config.toml
n_layer = 11
d_model = 256
n_head = 4
n_kv_head = 4
head_dim = 64
d_mlp = 704
vocab_size = 713
activation = "swiglu"
norm = "layernorm"
norm_place = "pre"
norm_eps = 1e-06
positions = "learned"
qk_norm = false
attn_scale = 0.125
bias = "none"
tie_embeddings = true
parallel_block = false
init = "normal"
init_std_qkv = 0.0312
init_std_o = 0.00667
init_std_up = 0.0312
init_std_down = 0.00667
optimizer = "ademamix"
lr = 0.000332
beta1 = 0.9
weight_decay = 0.28
lr_head = 0.00319
grad_clip = 1.0
warmup_steps = 399
schedule = "wsd"
decay_fraction = 0.811
decay_shape = "linear"
final_lr_fraction = 0.0
batch_tokens = [8192, 16384, 32768]
seq_len = 512
doc_mask = true
z_loss = 1e-05
train_tokens = 157700000
steps = 10117
dataset = "wikipedia_en"
MLP neurons of a small language model. Each row is named by its layer, matrix (gate and up: input weights; down: output weights) and neuron, and shows model dimensions 192-255. Each number is 200 + 20 x the weight over its row's rms, rounded and kept within 0 to 999. A neuron's up and down rows have the sign that makes its largest values positive.
After each neuron's rows, "fires before" lists the tokens most often just after its 100 highest values on Wikipedia text that the model never trained on.

L8.gate280,190,201,231,193,207,155,182,251,180,203,203,179,183,187,178,210,159,232,209,195,187,200,203,240,204,182,203,198,156,188,214,159,207,153,150,205,200,210,186,178,208,199,226,202,247,193,200,158,178,190,200,213,180,193,228,193,196,150,221,232,232,200,185,208
L8.up280,210,180,189,181,183,212,220,202,207,166,245,172,201,206,191,208,162,206,179,245,188,184,224,219,197,201,227,213,215,217,181,196,202,217,182,168,169,204,195,213,210,165,225,244,180,185,231,221,215,200,145,225,201,194,186,193,230,216,231,182,198,234,201,200
L8.down280,202,229,207,159,200,175,201,179,227,212,182,212,220,241,206,187,214,186,205,171,160,186,199,221,210,225,218,182,201,193,207,219,210,177,214,183,222,188,164,186,178,194,202,226,186,200,208,189,212,202,179,204,214,201,253,225,212,181,160,195,193,204,220,212
fires before: "ent", "y", "p", "ult", "v", "pt"

L6.gate13,189,222,209,191,152,215,181,217,220,207,182,195,243,206,241,191,191,201,201,206,197,191,206,195,212,188,212,210,221,200,197,164,179,244,195,192,202,196,183,202,203,234,172,218,202,205,187,189,226,203,222,193,191,208,196,210,184,188,188,224,180,201,212,185
L6.up13,233,181,160,212,151,200,223,220,197,185,215,197,216,219,199,214,215,155,190,190,193,209,232,164,163,215,150,204,184,187,210,168,167,213,187,185,193,233,211,212,213,219,212,191,216,182,207,206,224,207,240,193,192,229,203,222,213,188,218,193,200,220,221,222
L6.down13,221,173,207,204,178,179,188,182,173,188,226,225,170,215,163,222,178,197,221,181,177,182,175,189,242,210,194,178,223,247,181,206,205,170,200,212,211,219,213,204,211,242,200,196,185,194,192,218,211,196,190,189,162,230,212,187,183,206,174,153,206,226,180,224
fires before: ":", "al", " by", "ic", " in"

L6.gate660,211,179,242,217,186,242,208,197,199,202,204,215,209,216,256,249,174,234,233,182,203,204,233,192,189,184,207,188,232,205,207,215,199,198,225,200,227,208,181,218,204,201,201,248,185,191,204,161,182,203,225,196,196,207,186,197,167,212,207,203,224,196,161,187
L6.up660,161,223,212,182,197,225,244,199,190,185,208,188,178,189,167,234,201,248,195,227,219,197,231,193,209,234,218,212,221,205,171,188,170,186,192,176,193,229,187,204,188,210,211,197,218,218,257,181,185,224,179,191,185,202,196,197,212,226,180,236,208,203,188,246
L6.down660,215,207,169,182,195,195,218,171,230,220,220,157,218,199,193,193,215,179,190,198,181,215,201,193,188,189,207,201,177,214,209,199,206,226,199,201,200,238,178,198,190,195,194,215,204,203,222,231,233,178,188,213,216,245,226,218,174,173,198,177,184,196,197,217
fires before: "p", "n", "ent", "te", "st"

L6.gate261,188,195,233,219,180,203,191,207,205,179,188,211,210,213,225,173,213,191,199,227,233,179,192,207,207,196,171,177,260,198,209,208,218,174,210,202,217,210,196,215,223,218,193,238,221,205,181,187,215,244,218,182,208,178,187,201,166,140,217,187,192,187,198,209
L6.up261,210,209,154,239,201,192,208,197,191,218,196,261,225,189,178,201,203,209,228,187,185,212,198,216,186,211,138,187,201,202,190,211,199,203,172,190,201,213,195,175,195,212,184,181,202,214,219,225,217,236,237,217,193,211,199,220,207,223,191,202,215,209,213,224
L6.down261,204,212,228,177,222,193,177,218,221,151,206,201,178,214,196,224,189,222,228,170,187,196,190,213,198,220,169,195,237,215,202,187,160,209,219,200,219,201,181,187,182,198,176,204,190,176,162,196,196,190,193,188,187,232,186,201,181,231,207,210,206,199,230,203
fires before: "0", "1", " |", ":", "9", " d"

L5.gate81,187,214,233,186,234,200,204,191,212,203,234,183,176,232,182,197,218,218,223,180,195,183,181,197,233,216,195,159,214,200,222,201,241,178,237,203,198,202,189,199,185,225,152,204,223,206,179,192,235,215,174,176,195,194,193,222,191,180,188,180,186,216,188,194
L5.up81,183,199,209,159,231,184,216,194,192,196,164,206,188,213,198,194,181,247,185,194,197,193,184,208,191,214,235,164,199,194,196,187,196,200,228,235,214,226,205,235,205,192,196,209,226,191,198,194,184,209,163,197,199,186,191,184,251,189,185,192,179,174,194,214
L5.down81,203,155,186,190,179,216,219,212,210,213,201,210,186,184,218,238,180,226,166,204,206,184,209,195,183,209,206,176,196,192,201,197,240,182,173,203,201,211,209,210,208,176,167,179,189,176,228,188,206,236,238,235,223,181,216,205,208,221,212,214,207,181,188,216
fires before: "2", " ", "3", "1", " |"

L6.gate693,194,236,202,171,188,173,195,208,210,207,228,202,219,186,227,188,209,199,206,213,181,182,197,202,220,202,225,214,241,197,208,177,222,159,172,180,183,210,190,221,189,194,201,248,191,231,185,219,222,249,237,198,193,180,167,214,169,178,170,211,191,192,189,204
L6.up693,224,211,189,224,239,219,204,211,198,198,250,199,160,188,201,204,210,233,237,198,199,193,188,217,193,202,200,200,203,208,198,166,213,221,200,195,191,173,176,173,202,212,190,205,181,206,199,181,215,181,196,187,198,198,186,183,210,146,231,141,177,199,203,189
L6.down693,212,202,218,181,208,201,179,256,187,208,172,212,216,207,205,246,213,218,209,188,174,169,175,178,238,196,209,193,240,193,186,183,217,173,186,194,216,214,177,201,212,202,197,239,174,144,201,215,179,191,224,224,180,217,176,188,178,210,186,196,178,185,182,235
fires before: " ", "ust", "ember", "r", "ch"

L8.gate247,219,190,221,197,159,227,199,186,198,187,212,203,196,211,208,215,191,228,211,161,199,199,205,222,207,170,213,166,177,234,233,179,214,201,228,190,198,219,244,219,207,216,187,204,238,172,198,177,204,188,193,197,229,148,194,203,206,188,203,224,172,192,192,192
L8.up247,191,180,219,197,211,225,185,210,179,191,203,214,197,213,243,220,179,209,193,187,153,181,201,205,219,193,185,179,207,190,207,204,203,189,217,222,222,216,190,192,208,209,200,203,220,203,201,200,223,218,180,185,195,210,206,172,189,213,215,199,161,180,213,206
L8.down247,176,209,204,200,172,197,128,206,185,181,183,193,222,208,224,198,217,210,169,198,223,197,217,236,217,193,194,203,188,218,196,193,180,186,217,188,217,204,186,198,201,198,217,181,206,192,215,192,219,207,200,226,215,169,212,199,220,203,243,197,186,210,193,228
fires before: "us", "ur", "t", "m", "p"

L6.gate80,207,202,170,204,182,204,187,206,195,212,217,185,170,248,232,188,187,204,193,208,175,190,195,189,185,231,176,185,214,192,206,196,221,210,228,191,187,200,189,203,193,194,226,258,206,208,179,195,243,204,210,178,202,204,168,196,189,208,174,202,188,196,197,198
L6.up80,211,227,165,211,248,232,236,200,191,201,151,145,188,183,232,201,183,164,220,174,215,208,185,221,171,206,200,194,186,206,205,189,184,188,196,202,177,223,221,185,190,204,187,246,207,186,162,213,213,212,209,208,187,168,230,181,155,230,205,204,190,195,186,189
L6.down80,218,160,202,210,199,180,180,178,196,196,210,235,230,168,213,210,198,190,202,205,175,145,183,160,229,208,226,212,188,208,200,199,220,169,149,227,203,186,178,193,243,222,193,176,197,180,177,198,174,181,211,242,214,207,194,217,189,198,190,198,184,223,193,185
fires before: "e", "ember", "u", " the", " ", "i"

L6.gate189,213,209,183,223,197,192,216,221,222,202,211,193,221,208,222,228,208,199,199,212,167,206,235,197,211,170,179,169,226,221,198,174,209,195,175,171,189,165,232,178,229,195,205,206,234,211,200,203,249,241,209,190,202,198,159,188,166,189,160,194,232,187,175,177
L6.up189,200,184,158,207,182,226,186,198,193,227,165,225,198,176,204,227,201,191,217,222,213,201,190,222,190,193,211,239,197,236,181,206,174,251,208,175,202,217,188,154,184,216,186,221,191,203,195,195,231,180,197,237,190,195,215,170,207,218,187,199,168,202,208,194
L6.down189,215,199,220,173,234,202,206,181,192,204,208,199,182,179,212,205,192,217,174,184,203,174,190,225,185,153,194,246,193,241,199,184,188,202,215,204,163,209,180,201,212,243,192,229,215,212,179,211,200,222,187,186,177,192,194,189,186,193,200,223,165,228,224,183
fires before: "9", "0", "8", "2", "ep", "t"

L8.gate263,203,205,212,254,204,187,189,205,211,186,176,192,191,193,223,199,221,225,191,201,179,198,188,200,225,212,193,199,220,206,193,190,186,187,193,193,203,155,205,209,193,203,208,189,212,196,166,179,203,174,207,210,210,193,162,186,207,184,215,189,169,200,190,227
L8.up263,192,197,190,211,193,202,189,200,189,192,208,226,159,193,160,222,177,227,178,227,170,225,201,197,186,228,206,186,221,212,212,196,184,227,209,197,195,186,202,238,223,168,183,207,197,174,215,213,197,210,233,183,228,230,210,202,210,183,214,212,198,209,228,222
L8.down263,174,197,181,200,222,209,199,203,213,226,190,170,211,198,226,206,181,195,187,197,171,223,207,211,204,178,215,223,213,218,214,178,188,235,215,170,190,188,183,174,199,221,190,197,236,214,179,186,250,210,180,177,179,201,179,219,177,214,190,205,233,199,176,201
fires before: "ore", "s", "in", "an", "e"

L6.gate203,170,182,226,205,185,170,198,210,196,191,216,207,208,183,218,223,181,200,208,189,224,193,161,215,185,190,213,228,167,203,228,186,198,201,224,181,193,211,220,186,222,226,216,229,211,175,192,191,192,229,215,191,238,197,205,201,222,208,184,214,222,168,185,211
L6.up203,227,199,173,243,188,203,215,200,222,207,163,206,215,199,200,206,176,179,213,202,178,177,198,211,216,185,234,168,167,167,226,233,202,205,211,226,248,221,160,183,194,208,185,192,188,215,167,212,172,202,225,214,197,165,223,154,198,206,176,213,165,185,192,195
L6.down203,223,237,195,203,201,204,186,184,210,151,209,193,208,224,223,209,197,158,170,162,188,187,236,211,193,158,203,197,215,211,208,189,209,223,176,175,203,207,243,214,184,153,176,183,228,208,176,192,178,215,191,183,211,238,231,166,169,212,201,219,176,231,204,209
fires before: "ic", "m", "ra", "is", "p"

L6.gate147,196,196,195,170,211,171,221,226,234,203,213,191,206,244,215,184,200,223,203,194,200,176,178,195,211,184,237,162,228,205,200,208,210,180,206,217,192,186,192,195,204,182,189,195,218,157,205,187,196,221,195,178,216,198,195,221,217,191,207,167,216,189,209,206
L6.up147,197,194,147,200,236,222,219,214,207,210,177,247,187,216,198,204,209,193,208,184,188,185,194,149,195,194,196,175,196,185,203,195,185,190,224,180,194,208,183,154,187,187,187,201,228,216,205,206,195,210,184,208,191,196,202,203,236,200,173,183,169,209,186,219
L6.down147,191,255,200,196,205,220,211,192,229,199,217,185,210,216,201,199,178,204,220,226,220,221,200,192,193,174,204,162,223,176,206,226,195,203,193,202,217,210,205,205,201,205,195,142,207,188,187,243,202,194,204,178,195,201,226,211,221,169,188,243,199,182,189,211
fires before: " |", " ", " —"

L6.gate178,178,199,214,184,180,173,207,237,177,235,204,175,211,206,208,186,197,197,226,199,207,205,202,194,210,197,190,187,196,211,202,160,181,190,223,186,174,190,184,197,179,199,185,230,220,197,174,198,188,194,183,183,209,188,194,192,218,152,228,169,208,206,205,189
L6.up178,195,205,214,206,219,194,183,216,205,177,203,208,231,195,185,181,164,197,229,203,211,218,175,196,201,222,195,204,243,176,195,203,197,203,205,223,186,160,182,183,196,220,165,177,139,206,213,208,181,177,223,202,169,171,167,209,218,186,226,182,187,207,205,205
L6.down178,229,219,198,206,184,226,197,229,183,224,183,178,156,200,198,226,177,196,215,211,206,194,231,228,192,211,187,185,191,230,203,227,197,236,193,213,198,222,235,197,217,189,229,229,210,166,226,196,194,193,185,205,189,187,188,205,193,227,204,202,174,201,228,235
fires before: ":", "ace", " |", "s", " comp"

L4.gate562,217,211,193,232,176,183,191,212,214,231,219,231,217,166,231,208,171,194,210,164,191,190,204,215,223,199,231,160,225,217,195,192,180,188,208,199,200,193,207,216,221,240,207,253,228,216,217,194,206,197,246,218,197,196,196,187,188,171,191,220,201,201,195,167
L4.up562,232,213,220,195,202,181,232,197,195,182,208,204,201,182,203,195,209,185,218,179,204,171,206,182,177,224,204,212,200,212,208,220,170,266,175,184,206,236,220,181,191,176,190,239,193,208,189,230,160,189,180,219,183,203,221,201,189,214,198,214,220,210,203,215
L4.down562,216,212,203,176,206,155,195,192,198,197,208,162,221,200,184,220,197,181,200,161,206,152,217,206,226,198,227,213,207,201,208,205,153,200,199,179,193,242,188,177,172,194,223,189,183,184,172,192,163,228,198,187,185,218,196,195,203,224,222,216,215,218,211,220
fires before: "m", "ed", "b", "p", "ment"

L6.gate186,216,202,227,218,206,177,218,185,214,247,198,194,227,230,195,152,220,225,199,175,224,186,188,196,216,179,215,164,201,183,207,188,229,176,192,177,184,207,193,213,181,196,184,198,190,199,194,200,208,199,197,209,209,212,171,214,205,173,192,183,157,181,176,198
L6.up186,206,200,174,231,208,208,188,205,197,245,202,195,207,189,189,213,173,255,226,182,218,189,203,179,217,186,198,156,204,188,195,231,186,184,216,166,183,157,184,218,197,216,184,224,196,191,192,201,176,213,207,180,184,188,172,197,195,232,180,193,161,162,195,197
L6.down186,212,219,197,203,179,198,186,230,211,238,203,222,180,216,204,219,217,202,202,151,201,202,217,197,196,220,198,194,179,207,200,204,196,172,168,196,197,211,206,203,182,174,189,199,222,168,184,224,227,211,207,215,199,178,196,204,239,202,198,207,200,206,224,208
fires before: "|", " |", " ", " |\n"

L6.gate453,170,207,222,190,200,219,178,234,199,229,198,231,236,201,200,155,198,199,215,196,177,219,177,192,224,227,198,212,227,203,209,239,163,216,172,186,190,168,180,166,178,216,170,223,191,220,207,208,229,222,230,209,161,199,198,217,178,215,185,204,204,207,237,194
L6.up453,187,213,201,177,192,215,211,180,205,231,216,152,238,189,221,191,202,166,220,203,205,208,195,191,185,186,226,191,189,206,197,201,155,189,187,207,163,191,180,195,186,214,218,168,201,187,203,209,235,206,219,206,217,186,194,209,189,157,209,165,229,196,217,219
L6.down453,178,234,177,179,156,182,214,244,216,213,190,194,211,154,212,224,174,208,180,163,208,205,213,234,230,206,218,195,212,178,217,220,180,167,197,180,183,212,193,181,252,194,199,218,191,225,208,216,172,194,178,188,191,195,151,194,185,218,211,211,186,209,224,244
fires before: "al", "ace", "es", "old", ":", " pl"

L6.gate41,163,203,203,200,176,215,217,209,211,216,211,212,170,175,194,171,194,164,205,166,180,187,215,197,210,185,188,198,214,206,241,220,186,227,171,176,192,194,164,203,165,199,194,200,194,219,191,174,215,151,201,205,181,195,190,185,187,170,170,244,192,201,191,210
L6.up41,186,186,189,206,178,151,195,190,206,185,170,180,188,203,206,200,228,202,165,199,219,186,203,190,205,207,192,244,168,221,192,218,210,168,223,240,214,244,197,180,195,178,241,160,234,152,217,151,199,187,221,171,182,203,190,194,184,170,223,212,207,238,200,205
L6.down41,209,194,216,195,207,204,204,221,206,180,202,230,184,191,204,206,202,181,233,197,193,177,236,208,233,194,193,200,192,212,220,190,218,216,203,207,207,204,210,187,217,175,219,178,167,211,235,201,225,183,188,192,200,211,188,195,205,188,224,222,199,179,197,231
fires before: "and", "ad", "ou", "ound", "ig", "ing"

L4.gate64,204,239,188,187,219,222,182,208,191,226,211,198,186,235,236,180,241,190,179,205,189,193,170,230,219,234,204,204,206,166,206,214,210,186,215,207,173,210,195,217,195,186,198,188,221,193,187,172,205,243,188,189,190,192,184,203,197,183,208,188,182,196,198,214
L4.up64,207,246,220,181,194,211,167,204,207,192,229,187,235,234,195,172,243,215,175,205,196,207,175,218,223,195,216,187,228,180,195,211,181,196,213,212,209,215,165,191,208,199,194,175,207,204,174,161,194,221,188,178,183,231,188,214,212,193,206,197,207,198,203,224
L4.down64,180,182,197,173,229,216,217,195,205,213,177,191,169,211,171,166,228,176,152,228,213,202,194,200,191,203,205,180,221,193,194,165,218,231,191,204,196,233,173,205,209,172,181,227,197,189,187,179,248,194,172,186,199,181,178,195,227,200,204,209,178,234,209,194
fires before: " ", " |", "2", "1", "3", "0"

L8.gate346,208,221,212,215,233,158,180,212,194,251,181,191,209,206,221,164,162,223,231,204,217,179,186,189,215,176,165,202,215,199,200,207,205,194,181,184,225,200,153,218,172,190,184,207,194,194,204,208,175,231,202,206,178,201,188,200,197,201,206,165,209,226,216,208
L8.up346,192,235,189,191,166,209,205,200,214,194,208,228,207,175,186,250,220,192,207,220,218,214,200,171,212,211,186,172,216,227,211,206,229,186,160,171,230,195,190,181,206,205,201,226,175,226,219,195,162,208,210,197,192,222,193,206,193,206,173,223,173,195,183,203
L8.down346,180,187,212,195,185,226,232,202,211,201,179,164,208,169,184,177,206,168,214,225,183,186,219,205,181,200,190,243,224,173,221,193,172,232,196,187,215,211,188,208,206,216,211,165,212,198,200,195,205,212,210,183,189,231,214,203,196,186,201,224,205,191,181,209
fires before: " ", "r", "t", "ut", "e", "s"

L5.gate25,176,223,194,185,191,211,179,215,209,201,201,189,174,224,242,201,244,162,205,201,180,203,184,184,196,178,215,169,222,212,204,181,172,187,229,201,191,184,159,206,228,204,160,223,226,161,166,177,211,181,212,202,178,181,183,178,209,176,218,179,172,165,210,205
L5.up25,197,196,182,207,196,237,200,214,210,192,239,229,223,175,197,166,195,198,236,210,255,187,232,192,188,200,222,214,217,196,189,184,200,211,217,204,206,193,177,162,221,231,208,225,209,246,214,199,203,211,217,186,198,163,206,211,141,233,208,185,200,200,183,176
L5.down25,194,192,163,226,209,199,194,208,194,189,181,210,238,167,191,189,214,219,231,213,218,172,209,191,178,224,205,216,207,201,197,165,195,229,143,237,195,187,206,166,213,197,213,194,196,222,207,200,230,210,177,205,224,218,195,215,171,211,240,199,176,187,213,226
fires before: "t", "ubl", "ust", "ort", "r"

L8.gate493,199,207,237,203,193,170,228,196,231,218,218,187,192,213,217,142,206,190,196,190,193,202,217,212,203,224,210,227,176,211,223,214,227,239,219,197,192,220,185,188,183,223,191,187,199,219,202,181,195,173,211,188,249,156,233,201,182,177,221,168,207,185,203,171
L8.up493,208,203,226,185,195,233,193,185,218,190,166,178,200,194,182,201,196,237,214,202,183,204,168,231,194,233,196,197,181,180,184,219,207,184,228,230,237,244,203,256,205,175,189,182,168,193,211,168,185,239,221,178,185,204,206,197,213,234,197,224,170,194,248,223
L8.down493,201,196,186,189,212,176,183,197,189,196,177,206,207,228,220,187,237,191,183,186,177,184,166,205,178,188,191,209,210,199,206,186,210,199,187,226,194,201,221,199,207,183,209,200,205,202,225,239,181,211,216,192,187,209,238,213,210,177,167,234,188,239,181,212
fires before: "t", "p", "amp", "pl", "per", "ec"

L8.gate671,224,224,174,195,174,178,204,217,183,224,180,198,189,204,207,195,181,214,184,188,215,193,195,194,239,197,165,199,209,181,194,221,184,196,184,182,180,190,203,204,167,233,172,189,215,157,255,182,188,201,222,184,193,192,206,177,242,213,199,187,209,204,181,191
L8.up671,185,185,205,194,184,160,207,198,167,167,180,210,215,256,210,191,226,204,179,180,205,180,188,165,244,182,208,218,199,181,180,213,209,196,192,192,203,192,164,203,201,194,254,160,196,182,226,176,185,205,191,194,205,216,196,171,211,210,207,179,194,221,205,244
L8.down671,201,182,172,190,207,203,224,198,208,173,211,199,210,200,202,206,211,200,214,168,228,231,185,235,219,239,222,181,175,213,197,214,200,169,222,218,186,230,218,173,188,197,179,231,194,192,233,193,222,206,181,223,188,182,208,233,191,185,200,192,187,208,183,222
fires before: "ou", "ish", "t", "ad", "and", "ound"

L8.gate322,163,205,188,222,204,212,183,207,170,182,216,167,206,230,184,210,204,177,220,190,220,172,184,203,194,192,197,188,187,192,192,168,190,207,208,238,204,200,173,182,211,178,207,193,209,228,208,206,182,214,181,208,229,200,196,194,200,175,188,176,211,226,234,184
L8.up322,198,215,269,204,182,235,196,185,180,186,203,209,229,190,204,191,206,199,234,191,212,186,201,169,222,199,188,228,209,225,199,207,171,181,203,221,208,216,180,196,221,209,226,203,178,220,169,200,154,232,187,156,195,182,223,187,179,191,219,204,218,235,202,171
L8.down322,208,199,160,198,194,201,213,203,213,197,187,184,199,185,211,139,200,198,196,222,214,236,195,179,195,192,209,204,218,231,181,189,240,237,225,198,188,199,144,205,192,200,249,235,160,206,179,195,225,194,180,194,184,232,179,215,228,186,216,187,210,197,219,171
fires before: "ec", "r", "e", "ort", "re", "i"

L6.gate440,200,209,211,195,205,201,224,228,199,235,235,176,229,213,230,209,198,204,242,192,217,208,175,197,193,187,215,179,254,197,199,193,223,187,203,177,179,195,180,169,210,206,206,220,203,212,170,240,210,205,230,203,170,185,145,179,197,184,200,187,184,168,210,216
L6.up440,213,222,191,232,186,219,227,211,222,186,194,211,188,178,203,232,207,190,199,209,184,210,213,221,230,213,206,181,198,234,173,195,238,180,189,151,201,231,210,211,179,201,171,231,201,186,198,245,208,226,192,203,219,207,208,209,178,179,186,196,164,178,188,172
L6.down440,207,190,198,185,232,195,185,164,209,205,203,170,226,196,208,212,243,204,176,164,203,173,185,150,199,199,230,211,203,230,206,202,209,211,187,191,175,179,210,201,222,205,188,208,207,165,203,198,178,193,213,205,227,239,190,200,222,201,206,180,207,207,225,206
fires before: " ", "ust", "r", "ly", ",", "ober"

L6.gate688,219,217,175,198,199,205,208,216,232,201,222,196,214,222,219,170,214,166,200,200,184,191,164,237,205,184,211,213,208,175,203,155,202,211,188,195,246,209,166,205,177,201,191,205,210,208,151,174,224,231,200,205,212,201,191,242,242,181,160,199,189,181,180,219
L6.up688,216,196,225,207,243,229,173,214,205,177,234,192,201,214,172,168,216,192,172,201,176,199,211,190,199,236,188,187,198,178,211,205,238,182,197,194,180,182,217,179,227,185,177,175,192,169,213,199,223,204,203,196,193,189,167,207,169,207,161,204,180,172,195,191
L6.down688,210,240,201,182,231,203,209,195,210,188,238,268,207,214,192,188,178,193,193,202,205,176,208,153,184,218,229,191,211,194,201,226,197,205,163,189,170,187,177,169,216,211,182,181,185,206,180,178,233,192,173,220,134,208,193,203,211,206,213,221,185,223,207,206
fires before: " |", " ", " —", "1", "0", "2"

L5.gate450,179,215,183,211,217,212,192,208,201,198,206,178,173,239,201,198,232,171,177,200,197,185,159,184,222,202,210,172,170,184,201,176,213,211,210,185,199,211,174,178,203,204,213,173,184,179,189,151,248,195,178,189,165,205,184,193,182,188,212,169,174,182,182,189
L5.up450,197,227,189,222,222,219,200,212,196,212,188,196,175,212,210,190,237,245,190,204,181,196,177,164,233,236,211,195,202,185,202,182,206,171,181,208,207,227,209,155,192,181,192,162,181,179,219,192,189,206,177,199,199,192,181,198,246,197,192,182,180,184,220,205
L5.down450,222,224,199,197,227,212,168,206,206,213,209,210,188,184,231,236,221,192,206,233,210,214,181,167,186,175,197,196,214,202,210,218,200,217,187,186,193,229,192,196,165,207,211,188,213,180,182,186,169,186,171,202,186,198,165,206,191,177,208,192,185,216,211,206
fires before: " |", " ", " –", " —"

L5.gate68,216,234,146,195,192,208,185,207,199,224,198,192,182,202,204,235,211,214,196,194,176,210,161,201,210,235,232,181,212,186,199,182,234,204,216,171,177,205,223,161,186,215,213,212,177,182,156,177,213,176,172,186,159,203,164,193,222,226,193,197,186,178,202,186
L5.up68,199,217,220,224,213,187,178,211,186,198,213,208,201,220,177,187,237,208,186,182,194,210,191,215,249,178,164,240,228,184,202,183,219,176,188,202,187,196,179,168,177,239,216,207,231,194,191,196,223,180,175,200,149,164,190,229,191,206,202,211,185,208,217,209
L5.down68,196,179,209,163,225,197,200,181,209,211,207,217,216,200,221,190,216,206,214,169,230,170,204,197,175,176,218,189,189,193,194,205,241,175,224,205,187,207,204,177,189,208,203,228,192,219,231,216,188,177,196,211,179,164,167,193,187,196,191,215,204,223,194,228
fires before: " ", " |", " –", " —"

L5.gate56,237,219,222,213,203,198,200,204,201,199,185,172,188,245,188,194,234,212,161,189,201,185,185,201,208,223,172,194,193,196,192,185,214,208,213,205,194,228,205,188,179,205,183,195,196,169,169,144,166,187,200,190,159,220,165,220,228,175,167,204,174,164,193,203
L5.up56,240,214,178,206,206,190,225,214,216,183,212,186,166,236,190,245,208,171,168,160,206,202,206,214,220,172,185,187,207,202,197,198,247,199,234,222,187,211,177,203,194,236,183,183,232,200,221,184,199,137,208,193,168,214,178,191,235,192,196,174,210,160,187,202
L5.down56,181,193,187,186,225,227,207,218,204,231,191,180,196,178,187,207,176,201,197,176,203,191,203,202,192,190,227,199,180,190,196,203,202,198,220,245,208,255,199,192,185,206,169,198,199,206,157,224,208,209,200,161,204,189,201,198,215,188,216,252,191,193,210,190
fires before: " |", " ", " —"

L6.gate44,207,236,213,207,195,207,191,212,201,181,195,214,226,179,213,233,227,202,219,218,195,188,187,231,210,199,150,234,257,225,188,179,206,238,212,169,185,209,223,212,215,189,208,216,212,170,214,200,201,188,167,197,210,241,160,212,209,201,188,191,215,243,182,174
L6.up44,219,192,212,222,194,142,238,200,211,195,182,169,222,162,153,256,193,207,235,188,193,194,225,203,206,211,191,183,208,235,192,209,186,250,193,187,185,215,244,170,222,206,199,216,214,187,249,213,211,203,182,220,213,210,237,192,228,202,156,196,207,211,199,185
L6.down44,195,184,169,199,240,191,189,195,195,148,186,214,228,223,207,196,194,181,201,223,235,183,223,210,204,171,227,250,193,232,185,222,177,203,196,220,213,215,215,174,216,225,191,179,167,204,227,179,186,174,203,181,155,203,220,198,217,186,175,195,211,210,185,166
fires before: "0", "9", "2", "8", "1"

L8.gate592,212,218,229,197,215,169,220,202,181,193,199,195,184,214,212,200,219,217,170,238,210,179,173,201,208,214,213,223,189,204,203,206,183,216,220,213,186,186,193,185,215,195,177,218,182,178,214,208,186,194,203,202,188,193,224,220,237,169,163,212,191,201,190,204
L8.up592,209,212,197,219,217,232,226,211,213,191,200,201,206,205,181,210,197,198,183,210,191,176,207,235,221,199,205,193,191,221,206,181,244,244,225,217,209,212,170,235,171,196,189,218,173,195,221,217,193,208,204,178,222,220,227,212,269,174,169,207,183,206,189,190
L8.down592,179,225,204,223,187,178,188,206,221,194,173,228,205,230,218,192,227,204,184,229,151,171,212,196,199,215,203,210,194,223,195,201,184,197,171,198,246,235,187,201,210,203,195,221,210,192,192,216,199,187,210,211,195,190,224,218,191,193,201,182,192,190,182,161
fires before: "t", "p", "pl", "ec", "amp", "per"

L8.gate16,194,201,257,201,227,207,199,240,210,193,201,216,174,201,211,240,191,190,205,202,227,205,185,193,173,192,202,185,192,169,227,200,212,164,219,168,190,191,169,187,181,188,220,203,232,143,222,196,200,218,211,236,221,171,183,208,186,205,190,224,200,163,251,211
L8.up16,234,172,229,171,214,239,232,189,205,187,203,228,204,197,167,208,170,213,217,182,165,191,200,156,177,230,209,204,206,239,196,212,185,190,202,218,179,186,218,205,191,203,205,182,209,203,235,168,187,186,216,181,193,178,207,176,233,210,181,208,208,246,223,206
L8.down16,214,226,237,187,208,190,164,220,184,219,213,216,185,189,263,245,222,179,208,186,211,180,205,186,214,187,145,227,193,201,202,183,205,164,166,202,204,180,198,216,190,203,206,204,185,210,175,203,199,216,209,216,225,208,190,184,191,185,200,200,226,193,160,247
fires before: "man", "al", "io", "i", "d"

L5.gate468,192,213,226,190,203,195,195,215,212,245,209,201,206,219,196,156,219,230,229,215,201,186,163,192,223,186,195,163,245,195,192,186,224,182,204,214,179,185,198,196,213,232,198,158,191,181,184,178,197,244,215,183,209,199,146,199,211,179,193,201,198,182,209,215
L5.up468,194,196,172,212,234,218,224,201,203,207,239,228,200,191,226,171,169,196,205,211,210,194,170,206,211,201,179,222,194,174,205,233,232,190,233,195,181,201,152,222,205,203,202,213,196,194,192,166,219,235,189,205,211,192,171,191,203,186,179,161,180,217,204,217
L5.down468,160,209,208,219,184,204,220,194,198,177,212,209,201,238,218,174,174,183,190,225,172,208,197,208,181,221,187,174,224,210,209,197,183,195,229,174,187,226,188,216,170,197,170,200,198,180,202,163,191,254,219,242,228,214,204,201,182,190,185,213,220,201,194,230
fires before: " ", ")", "2", "t", "0", "3"